{
  "positions": "rope",
  "rope_fraction": 1.0,
  "attn_scale": 0.125,
  "bias": "none",
  "optimizer": "adamw",
  "schedule": "wsd",
  "final_lr_fraction": 0.0,
  "dataset": "wikipedia_en"
}
MLP neurons of a small language model. Each row is named by its layer, matrix (gate and up: input weights) and neuron, and shows model dimensions 202-265. Each number is 200 + 30 x the weight over its row's rms, rounded and kept within 0 to 999. A neuron's up and down rows have the sign that makes its largest values positive.
A block is one neuron, or neurons of one layer that tend to fire together. After each block is what it responds to, as a language model described it from the Wikipedia text at the highest values.

L4.gate682,202,176,159,205,163,198,202,215,213,253,162,236,243,196,197,212,186,183,172,173,187,208,209,215,152,215,233,162,184,195,158,282,200,216,175,164,199,210,169,236,201,217,207,228,186,191,225,235,190,181,177,208,195,169,196,287,209,227,224,256,190,212,253,170
L4.up682,244,201,171,181,162,209,214,212,184,226,265,179,161,232,173,251,197,177,197,227,133,210,196,195,221,238,249,176,228,208,243,185,169,239,230,209,193,179,225,170,198,209,215,217,190,264,200,202,201,257,230,196,173,210,225,190,193,260,159,196,209,197,171,160
L4.gate1130,223,249,141,193,207,170,176,198,188,187,230,162,183,199,215,218,218,166,255,164,167,207,171,123,189,232,201,194,190,241,190,167,182,228,208,245,209,261,180,229,257,178,208,239,155,217,217,240,187,225,152,216,172,176,236,195,157,179,176,191,140,233,171,200
L4.up1130,234,250,126,139,170,167,178,200,220,235,165,189,189,225,173,246,204,150,211,209,242,246,227,233,193,251,172,224,163,203,144,208,183,246,185,222,204,242,258,197,191,210,179,217,221,175,205,166,151,205,216,210,217,197,231,202,220,235,241,196,198,246,199,211
L4.gate1394,206,219,152,222,204,222,212,191,180,265,255,183,231,154,159,220,169,166,252,173,211,235,174,157,166,231,220,189,236,196,213,196,233,256,214,242,181,225,181,249,236,176,249,179,204,155,250,168,169,163,119,240,173,215,224,226,182,187,232,150,250,191,229,182
L4.up1394,247,199,211,183,228,167,233,216,217,263,193,176,194,240,224,174,147,202,177,208,194,144,251,178,168,205,186,170,200,203,219,187,197,203,203,159,223,204,200,191,217,200,198,224,200,236,239,139,186,197,185,185,151,235,197,215,233,240,233,191,217,197,238,225
L4.gate1707,233,204,136,175,184,200,158,160,159,228,210,169,222,155,237,205,172,183,246,192,199,143,154,159,179,210,170,167,168,222,176,152,185,174,151,232,200,205,218,190,173,267,201,244,81,219,186,207,211,222,189,184,211,176,250,173,223,192,208,149,170,221,205,215
L4.up1707,229,228,173,186,206,201,211,202,183,295,191,219,219,226,243,187,180,215,194,234,224,256,217,202,196,229,226,224,186,202,189,195,205,228,209,192,199,208,216,154,186,210,222,187,222,167,219,160,168,206,185,224,179,184,221,226,165,194,255,176,185,213,149,210
Responds to: Leading number tokens, mostly the first digits of a figure in a wiki table cell after a pipe, such as totals, points, votes (21, 131,040); also counts in prose (21 home runs).

L5.gate182,208,193,197,163,224,256,174,146,198,271,188,151,205,215,179,182,208,182,281,207,232,153,200,188,181,187,249,166,205,186,210,206,216,202,198,219,208,284,182,211,205,178,193,260,160,181,188,196,195,216,178,144,211,265,221,138,187,183,212,189,226,215,167,136
L5.up182,203,254,239,164,182,265,174,233,204,178,194,154,186,219,211,224,235,185,199,195,212,188,207,174,170,223,176,149,186,180,208,256,232,265,235,179,240,225,186,187,220,232,174,218,191,212,192,257,221,109,190,168,210,239,228,228,166,216,194,189,185,132,202,173
L5.gate748,224,246,177,166,173,255,175,184,175,171,208,192,175,207,246,202,193,179,230,149,167,241,227,221,230,207,215,229,207,214,176,252,191,223,198,146,197,223,232,222,227,222,176,214,214,180,262,140,206,247,223,154,206,178,212,209,283,188,207,168,204,190,170,244
L5.up748,230,191,245,222,202,166,195,213,228,206,236,213,229,141,271,157,226,217,193,164,204,222,167,182,222,191,210,202,213,202,195,194,151,146,233,249,179,157,223,243,182,211,165,210,192,141,175,162,220,257,188,194,225,194,181,163,193,195,210,172,198,240,267,178
L5.gate756,204,229,190,175,221,220,164,180,204,195,164,162,238,213,182,176,174,279,215,144,160,186,204,226,183,204,152,194,172,165,187,208,153,230,194,226,212,216,183,178,199,166,229,208,199,209,225,217,181,229,181,194,190,215,257,161,176,170,154,177,221,171,228,179
L5.up756,230,230,238,139,192,210,186,207,175,125,212,245,189,159,277,212,194,218,243,192,223,160,180,167,213,203,192,150,272,184,147,199,210,208,229,195,161,232,205,199,204,141,243,214,213,193,223,196,166,168,212,191,213,232,225,197,222,216,225,217,194,206,221,200
L5.gate768,184,184,166,212,239,208,203,235,227,203,159,211,121,212,183,187,162,187,237,197,227,173,215,194,240,191,152,119,204,154,182,200,224,193,193,235,178,209,200,208,230,269,213,137,231,180,246,174,171,221,149,175,171,190,200,139,226,170,230,207,190,216,243,203
L5.up768,207,207,215,175,210,215,212,241,209,198,240,220,170,159,212,241,284,206,197,211,194,206,206,161,204,246,242,213,195,191,233,205,188,195,208,167,219,195,215,234,183,215,160,231,190,258,232,193,243,250,214,207,199,157,237,167,190,187,218,219,233,246,231,222
L5.gate1012,203,231,191,178,202,232,174,217,218,169,250,150,203,167,179,216,188,259,182,212,230,203,185,166,223,168,223,176,184,208,176,239,189,179,210,184,203,159,119,165,166,188,189,219,182,188,235,171,205,224,177,153,206,180,166,206,206,132,166,196,202,188,223,230
L5.up1012,161,226,212,214,222,170,136,169,236,175,202,260,239,201,226,180,150,167,96,248,176,181,209,223,193,227,208,199,168,173,189,185,165,199,194,157,177,230,215,229,234,222,176,249,180,206,179,218,202,219,234,215,165,212,205,182,190,159,189,158,245,211,213,179
L5.gate1203,221,236,248,210,186,229,140,156,154,161,221,187,212,189,209,171,195,229,173,226,189,276,167,158,206,181,230,257,199,265,217,163,186,219,127,171,175,195,221,174,213,230,180,227,202,206,217,217,249,235,205,239,240,214,183,198,200,251,189,168,198,204,193,196
L5.up1203,229,243,205,222,171,223,179,264,209,215,211,218,190,220,240,156,146,189,146,237,204,142,210,152,217,232,228,144,210,249,156,171,206,199,174,168,202,204,241,212,164,193,142,171,192,173,192,220,235,219,160,199,190,207,233,184,218,192,191,189,178,186,214,219
L5.gate1400,221,184,252,194,201,172,221,154,232,214,214,236,184,179,212,213,192,164,158,183,192,255,168,198,185,236,196,223,210,178,157,191,201,183,158,216,203,188,196,229,204,186,241,211,194,228,183,243,212,242,226,232,133,250,163,159,221,195,244,219,207,190,206,187
L5.up1400,224,238,179,170,207,200,203,161,249,154,243,223,170,208,210,192,193,218,180,213,211,247,152,187,192,244,184,189,177,194,175,221,130,146,203,235,183,182,242,193,178,162,190,242,181,251,154,231,121,161,203,200,185,217,169,158,147,152,205,218,228,201,195,199
L5.gate1854,197,231,215,160,241,201,219,245,220,244,197,189,191,154,171,183,206,183,176,127,152,198,240,236,256,179,199,189,222,184,225,173,156,155,178,238,210,199,157,239,213,207,209,201,201,195,181,185,248,242,147,176,246,232,186,214,226,180,169,184,192,230,192,185
L5.up1854,184,219,214,194,183,232,194,202,225,189,178,194,180,198,214,200,170,205,174,142,176,230,245,225,196,133,191,246,192,195,227,222,225,164,187,208,159,192,198,218,172,217,185,235,221,150,214,218,179,191,210,205,205,192,211,172,211,251,243,220,206,137,208,199
Responds to: Mostly "as" introducing a role or category (wrestled as a face, prescribed as stabilizers, as well as), plus party names in election-result table cells (Republican, Democratic).

L4.gate445,191,193,203,184,189,159,216,163,179,212,200,125,249,195,210,207,234,155,133,206,160,234,228,181,215,157,202,190,238,152,229,180,265,163,195,235,192,271,179,209,173,185,219,219,243,226,188,218,213,158,179,214,142,169,205,203,268,157,187,202,193,150,228,222
L4.up445,177,246,160,154,216,197,219,182,235,219,181,221,211,209,217,219,238,212,227,204,199,214,186,183,234,186,208,216,187,177,196,217,218,190,145,247,212,177,180,197,175,160,142,172,166,235,226,165,209,240,311,163,192,191,231,190,217,216,232,179,170,213,231,177
L4.gate705,243,200,232,180,185,185,221,193,212,121,161,238,225,218,176,218,198,239,207,166,214,233,170,206,221,243,208,184,200,186,197,174,220,184,217,181,211,218,228,214,243,231,190,194,206,203,171,234,178,280,258,174,165,216,174,162,177,236,207,189,210,186,170,253
L4.up705,158,251,193,199,148,204,195,235,152,199,158,183,227,193,166,211,207,113,206,232,171,199,234,181,283,207,212,203,158,218,205,177,230,170,248,174,219,242,165,184,210,212,166,210,184,233,243,216,212,193,173,268,207,179,165,157,194,176,185,185,254,235,197,203
L4.gate1133,161,147,216,226,173,187,171,176,199,207,207,210,188,211,189,219,205,218,221,239,234,253,220,193,221,232,225,208,179,230,184,198,225,178,154,203,215,231,219,235,226,191,197,219,158,170,185,220,171,127,192,217,157,261,224,176,240,204,224,176,230,171,196,215
L4.up1133,201,219,228,235,218,201,186,195,197,125,182,214,187,208,200,183,183,177,193,224,167,207,179,181,197,226,169,171,173,172,192,187,182,165,180,140,221,205,198,193,231,123,213,191,183,206,213,150,237,187,210,185,237,237,243,219,190,213,175,167,180,231,238,211
L4.gate1906,183,234,160,160,250,193,141,200,159,153,193,212,213,214,203,222,196,202,221,169,202,202,264,257,235,218,247,243,236,208,224,171,211,169,175,208,253,229,224,193,204,223,188,206,147,205,181,229,203,189,215,163,209,192,205,196,205,116,168,198,218,199,200,194
L4.up1906,205,232,188,169,267,170,160,135,223,208,236,166,212,178,213,157,245,220,198,221,235,180,187,180,288,210,204,187,188,216,207,178,245,268,153,234,169,209,230,190,219,195,207,218,193,228,165,229,208,148,219,206,178,176,241,163,195,215,223,213,184,210,219,184
Responds to: The word on or On, especially inside song, book and show titles or names (Goin' On, Yoko Ono, Bells On); also sentence-initial On before dates, and phrases like on par or on record.

L4.gate733,225,184,201,171,231,190,167,169,125,201,200,178,212,219,213,169,226,210,164,250,143,167,244,193,232,200,254,216,229,173,183,199,223,162,165,207,187,207,221,241,203,190,228,208,190,137,256,171,194,220,147,161,218,242,220,162,206,198,201,184,246,171,222,156
L4.up733,215,229,189,196,175,227,171,164,221,206,242,189,205,185,172,222,201,189,189,224,161,199,211,222,155,183,203,202,154,243,222,266,153,183,204,246,190,208,184,186,242,180,204,210,137,221,229,128,212,194,207,240,161,260,230,191,225,191,179,240,203,192,203,234
L4.gate812,193,243,210,193,214,194,204,203,221,211,254,149,211,174,206,163,247,264,230,178,174,189,227,183,212,227,267,200,215,199,171,210,196,208,167,213,181,220,214,197,178,184,251,245,233,188,202,192,190,215,173,152,175,159,214,192,244,225,228,190,256,134,177,158
L4.up812,212,155,226,219,163,184,183,186,178,208,195,205,184,184,208,197,250,214,240,175,213,217,229,205,248,207,103,207,209,202,185,187,174,229,111,242,129,204,228,156,231,174,174,228,207,207,232,253,241,158,203,152,168,223,227,215,168,212,250,219,261,172,205,192
L4.gate1812,168,246,172,218,212,188,172,222,221,227,254,175,233,249,183,192,147,187,186,196,177,202,237,151,169,196,207,194,205,220,252,208,177,266,198,192,175,235,229,195,164,185,189,243,202,232,223,221,233,249,189,238,157,283,186,203,232,219,220,171,214,178,219,216
L4.up1812,249,280,183,242,195,199,233,271,201,213,229,218,195,166,222,228,237,178,208,238,218,218,218,234,243,166,191,194,199,187,173,204,270,205,186,213,202,203,195,227,184,232,207,205,186,176,176,158,200,213,200,194,163,187,192,243,192,232,198,185,217,206,170,186
L4.gate1866,171,215,246,153,207,143,240,186,172,169,244,201,207,168,169,246,219,216,155,233,175,167,182,191,173,162,209,244,203,194,158,163,201,222,158,258,191,147,164,205,147,176,227,267,206,204,194,97,224,202,199,131,156,175,279,182,242,256,185,178,226,210,268,206
L4.up1866,285,251,206,206,178,211,207,188,149,233,251,238,234,207,241,206,191,171,222,121,216,195,285,191,209,199,260,199,188,168,191,186,138,159,231,209,208,139,208,247,162,237,194,209,168,211,257,207,176,202,172,162,235,191,222,210,272,146,183,195,242,239,198,191
Responds to: Mostly the word "as", often after a comma, opening a clause or phrase such as as well as, as part of, as an observer; sometimes by, when, under.

L3.gate24,205,152,226,147,206,221,206,187,223,172,237,182,179,191,139,174,153,194,240,187,196,214,241,245,221,213,141,211,164,176,161,217,242,254,202,230,176,172,180,162,224,220,234,249,267,200,205,198,185,175,223,199,168,209,187,253,211,252,225,129,213,248,216,167
L3.up24,179,132,251,197,201,192,205,178,215,145,239,158,201,187,256,207,182,257,212,176,263,200,199,170,175,187,207,218,180,170,208,159,197,200,162,180,202,181,184,241,197,199,169,138,203,168,191,259,126,186,230,225,251,204,226,184,224,163,182,173,192,213,177,149
L3.gate774,210,197,238,226,204,205,172,206,225,218,171,202,225,125,254,209,174,241,230,174,201,176,171,225,254,240,222,225,207,253,211,172,190,245,183,203,194,210,186,192,251,186,229,177,161,274,183,162,160,238,235,180,232,205,209,206,250,215,179,151,243,205,206,176
L3.up774,215,231,219,200,160,169,181,198,191,161,211,231,200,210,246,194,164,193,226,210,120,215,216,170,183,209,168,249,195,246,201,143,212,218,217,258,295,216,198,161,212,173,180,209,203,161,242,190,257,249,176,202,180,258,180,193,265,181,168,209,143,176,203,212
Responds to: Mostly "as" starting a clause or phrase (as a result, as of, as well as), other subordinators like once, when, since, and table headers like Year.

L3.gate1444,182,138,204,237,199,226,177,203,213,145,222,231,183,190,188,189,237,261,191,176,197,228,193,140,195,233,196,191,203,237,206,135,221,196,154,155,261,241,238,201,200,217,200,206,208,216,214,146,246,207,182,220,197,171,203,216,178,244,225,121,173,209,243,134
L3.up1444,138,197,132,199,203,150,196,200,214,202,193,221,189,219,203,200,219,225,202,203,180,226,195,153,214,240,222,159,189,210,192,199,188,215,209,178,202,242,196,183,199,167,143,202,191,221,219,188,199,225,200,167,247,186,165,211,191,222,189,183,155,205,192,205
L3.gate1658,183,218,203,227,211,194,229,224,173,165,221,247,225,215,223,236,141,203,213,187,281,226,207,227,209,218,205,138,146,197,217,202,234,206,169,182,196,253,228,234,167,195,171,194,213,159,246,147,224,190,168,231,209,173,230,202,236,215,175,212,198,184,187,165
L3.up1658,236,208,185,209,217,261,198,221,189,201,198,242,225,204,233,178,150,187,155,231,212,251,177,194,156,214,190,206,210,136,238,180,182,217,252,196,203,165,227,193,189,220,246,169,242,200,258,193,218,215,201,214,154,215,195,191,188,203,140,209,224,225,196,176
Responds to: Digit tokens that continue a number, mostly decimal parts after a period in tables, statistics and census figures (.67, .60, .56), plus numbers after codes like COVID-19, A-10 and CD170.

L5.gate241,193,169,180,172,185,208,200,177,235,213,195,203,200,244,172,209,168,202,205,221,196,269,187,140,209,248,276,221,232,186,234,204,179,209,149,188,263,235,216,213,153,191,173,223,139,111,176,254,206,249,193,221,227,223,216,230,221,223,208,204,204,212,233,205
L5.up241,201,195,172,147,205,202,209,193,180,261,249,154,204,185,204,193,215,146,183,196,160,190,192,163,201,259,194,184,212,228,216,211,177,227,177,258,196,200,169,203,227,225,220,171,149,202,196,247,216,247,214,198,183,204,148,181,230,251,233,225,194,134,174,241
L5.gate516,199,245,170,224,166,236,204,151,201,203,212,181,198,205,174,199,168,227,211,173,197,212,209,188,240,223,226,243,241,192,218,199,148,268,215,147,216,223,196,256,177,242,226,224,180,189,217,159,154,214,223,184,221,209,227,195,218,173,192,182,226,226,273,176
L5.up516,173,205,187,193,161,218,251,176,176,231,208,226,222,152,187,145,246,208,200,231,232,220,229,185,171,209,213,205,193,216,232,206,187,211,233,195,252,231,169,182,159,176,146,237,252,180,149,162,204,134,162,184,185,148,180,234,233,197,222,229,185,181,192,145
L5.gate866,196,175,208,222,188,207,187,171,204,187,191,212,167,229,165,163,189,222,199,162,211,202,214,211,193,166,192,129,225,241,264,234,194,232,190,193,165,228,203,214,224,184,182,189,118,192,196,155,237,165,249,201,212,286,216,167,224,246,168,178,142,206,191,205
L5.up866,246,238,194,259,212,230,185,220,176,203,174,172,232,217,256,151,187,163,226,167,210,235,175,214,153,215,216,207,227,219,206,235,234,202,184,257,210,191,208,181,228,199,175,178,188,180,208,166,221,237,168,247,204,227,186,229,234,175,139,166,234,182,227,174
L5.gate966,176,264,196,197,180,191,220,163,184,209,227,200,262,150,132,189,164,262,195,180,185,232,232,248,192,219,183,215,180,174,232,153,197,177,187,173,174,225,201,200,222,183,223,200,212,170,241,168,195,204,168,165,203,203,235,215,223,230,202,176,182,141,188,204
L5.up966,227,231,217,188,183,183,250,194,192,248,272,203,177,143,184,137,192,202,188,156,226,271,258,199,183,232,268,188,213,217,232,206,216,200,209,142,195,223,169,168,192,181,186,241,266,177,156,218,191,210,194,187,182,198,184,189,190,251,147,170,190,238,173,227
L5.gate1475,223,186,194,208,204,213,221,190,199,204,256,193,246,121,196,165,224,171,169,232,219,201,194,221,223,160,233,145,225,213,191,163,208,216,218,203,194,192,183,189,157,175,218,151,221,182,198,174,181,212,175,175,212,175,218,207,235,215,195,165,191,216,230,190
L5.up1475,144,224,189,160,200,217,222,227,151,222,209,159,158,204,178,143,223,190,189,243,207,169,248,210,221,206,218,235,171,216,212,156,215,186,198,224,257,229,177,178,199,204,194,186,200,201,197,205,159,174,265,176,237,193,193,168,197,242,178,191,200,161,184,187
L5.gate1570,154,172,182,201,165,227,213,163,162,210,181,162,197,231,189,220,143,227,213,183,201,250,203,184,228,128,189,167,138,198,162,198,216,193,171,166,227,192,225,157,145,250,209,251,170,163,202,212,159,177,189,209,192,233,181,211,166,211,221,236,187,177,210,168
L5.up1570,210,170,250,162,179,197,245,168,189,220,246,228,226,178,228,189,185,193,173,210,198,234,209,205,252,182,196,218,172,241,139,180,168,250,179,216,197,193,233,179,194,163,203,161,159,188,245,160,186,184,261,185,236,193,236,159,212,219,210,184,229,181,225,214
L5.gate1578,175,251,211,160,212,188,188,199,209,249,218,181,240,224,205,206,232,223,260,126,206,192,241,177,179,185,238,157,221,251,243,131,240,177,165,203,250,248,175,204,185,162,172,179,205,179,211,204,195,216,225,169,170,222,172,186,207,277,145,164,175,209,210,188
L5.up1578,195,156,220,153,213,210,182,179,205,189,184,217,179,161,239,250,194,213,168,208,199,191,139,168,190,169,206,225,246,222,146,178,227,189,163,193,206,208,282,240,235,164,184,162,222,220,168,155,235,203,201,179,183,204,263,173,261,270,217,192,165,212,269,183
L5.gate2020,180,233,186,191,207,238,191,165,189,225,176,154,164,254,214,184,160,225,240,208,244,220,193,171,213,224,169,220,206,204,190,132,199,180,209,200,273,195,198,207,201,215,229,245,171,161,226,132,165,190,166,169,218,267,222,176,195,170,156,200,229,186,220,218
L5.up2020,150,174,171,214,153,216,202,228,154,231,202,189,164,237,226,204,252,205,164,193,151,243,234,182,188,192,194,194,191,194,238,192,178,194,192,209,223,222,187,194,174,175,168,172,236,224,208,178,230,188,179,243,211,137,161,187,247,200,230,174,229,219,160,203
Responds to: The word on (or On), especially before dates (On May 30, approved on 17 May), in went on, in song titles, and in names like Ono.

L5.gate70,122,158,175,180,140,239,219,198,219,202,200,185,190,194,167,173,177,240,170,176,193,239,205,126,190,236,173,203,220,225,217,144,146,214,217,200,210,223,203,195,184,167,206,187,209,177,226,198,177,226,237,245,192,241,179,207,186,248,202,249,209,195,170,182
L5.up70,211,201,169,157,193,186,182,247,230,195,204,224,201,226,235,206,245,153,237,190,157,205,259,287,206,231,198,200,230,198,203,222,237,127,203,211,223,231,211,218,218,199,212,226,215,179,195,184,256,163,237,168,210,187,207,190,182,182,175,229,307,170,225,176
L5.gate565,192,174,160,252,163,220,222,289,194,232,190,194,201,186,213,213,156,201,216,204,145,227,185,183,215,154,176,222,227,207,237,165,207,218,178,198,210,218,204,209,228,186,245,134,165,201,202,167,195,236,197,231,189,213,200,220,188,213,221,172,151,228,175,218
L5.up565,151,208,216,234,252,178,142,169,174,200,227,182,191,181,203,197,220,224,204,187,177,202,186,227,218,217,169,222,219,224,208,201,226,167,206,167,203,195,236,186,183,226,203,228,224,277,161,179,239,187,181,213,199,202,192,153,192,213,177,202,198,251,208,193
L5.gate878,177,169,191,155,229,223,220,195,185,189,219,233,181,232,193,192,223,241,241,231,181,195,215,250,206,160,148,186,166,252,184,206,175,208,213,194,215,213,184,228,214,261,216,223,153,251,231,226,131,214,205,205,183,235,236,227,156,193,221,221,208,186,191,228
L5.up878,236,220,208,250,202,215,232,180,227,188,226,195,168,189,211,210,244,202,228,157,197,212,215,146,227,184,198,261,168,182,213,227,151,196,189,157,225,244,217,183,166,174,208,183,238,205,214,232,222,160,177,201,154,205,191,228,227,195,209,188,272,130,188,275
L5.gate1163,259,191,201,201,209,168,120,205,215,214,161,249,203,145,180,173,193,201,230,190,238,243,199,219,223,264,211,193,177,146,215,220,188,177,222,189,201,225,250,245,220,185,241,239,162,166,233,177,203,199,209,196,209,230,183,161,244,120,272,231,176,155,178,222
L5.up1163,192,153,149,173,212,163,196,179,219,193,201,197,176,170,166,225,179,226,204,187,209,179,170,254,230,182,159,157,190,238,153,188,191,214,173,217,206,244,201,249,206,206,182,217,208,199,233,192,156,195,251,213,187,201,205,211,212,210,254,200,234,212,160,183
L5.gate1362,200,178,217,182,165,192,197,200,232,256,200,156,220,207,183,182,251,234,232,261,172,218,148,195,224,183,236,194,170,193,175,166,226,183,180,169,206,184,203,227,195,160,218,198,195,172,165,216,171,223,187,207,199,247,232,210,184,292,156,221,207,193,168,199
L5.up1362,214,238,182,190,249,192,223,133,162,180,226,190,225,195,235,178,149,193,273,242,210,201,187,204,190,219,167,193,181,167,214,205,127,199,193,174,196,193,163,165,146,199,231,239,166,166,213,173,169,203,192,244,224,223,207,208,177,206,230,211,192,206,200,151
L5.gate1438,218,147,229,190,165,233,142,201,216,175,180,170,232,227,149,241,220,221,216,189,131,225,185,207,171,219,223,284,257,205,247,176,191,176,240,181,201,196,236,221,216,199,184,164,205,155,172,221,207,232,280,256,208,174,208,229,198,184,196,211,156,198,191,213
L5.up1438,177,212,141,225,136,175,201,248,163,204,259,213,235,268,230,190,215,198,194,183,269,221,198,219,150,212,267,209,182,188,203,193,147,177,197,205,230,217,232,228,182,201,193,236,224,165,194,213,199,212,194,217,190,248,237,183,218,166,264,221,258,249,191,219
L5.gate1644,239,175,178,156,181,236,197,256,203,194,149,215,218,193,208,213,194,191,210,162,193,241,251,217,239,253,225,239,232,223,253,219,175,202,261,169,203,209,249,229,186,211,225,209,177,205,192,171,209,248,208,179,206,190,215,227,203,154,246,178,250,181,213,138
L5.up1644,188,208,219,202,159,223,171,215,213,243,178,255,218,244,191,219,251,208,184,208,258,230,161,187,115,197,210,200,212,184,194,227,159,207,241,201,145,202,194,267,180,201,216,197,248,213,212,213,192,186,143,187,214,168,205,193,270,161,220,181,175,230,206,213
L5.gate1820,216,227,239,193,233,183,172,202,167,186,189,187,202,239,160,231,242,202,169,194,216,182,186,188,178,197,250,189,161,190,256,212,211,172,227,196,228,235,249,214,203,206,238,219,187,171,191,217,187,171,258,184,226,153,241,190,159,191,185,188,211,191,224,184
L5.up1820,157,181,188,188,219,167,205,231,205,188,177,192,227,170,237,175,210,235,239,197,203,175,175,223,212,135,227,254,224,191,204,151,181,176,201,171,153,197,241,224,222,196,163,190,166,164,228,184,218,166,188,202,202,185,177,235,139,158,210,213,134,153,189,214
Responds to: Mid-number digit pieces and numbers in statistics, sports records, tables and years, such as 2|89 yards, 3|15 at-bats, 1930.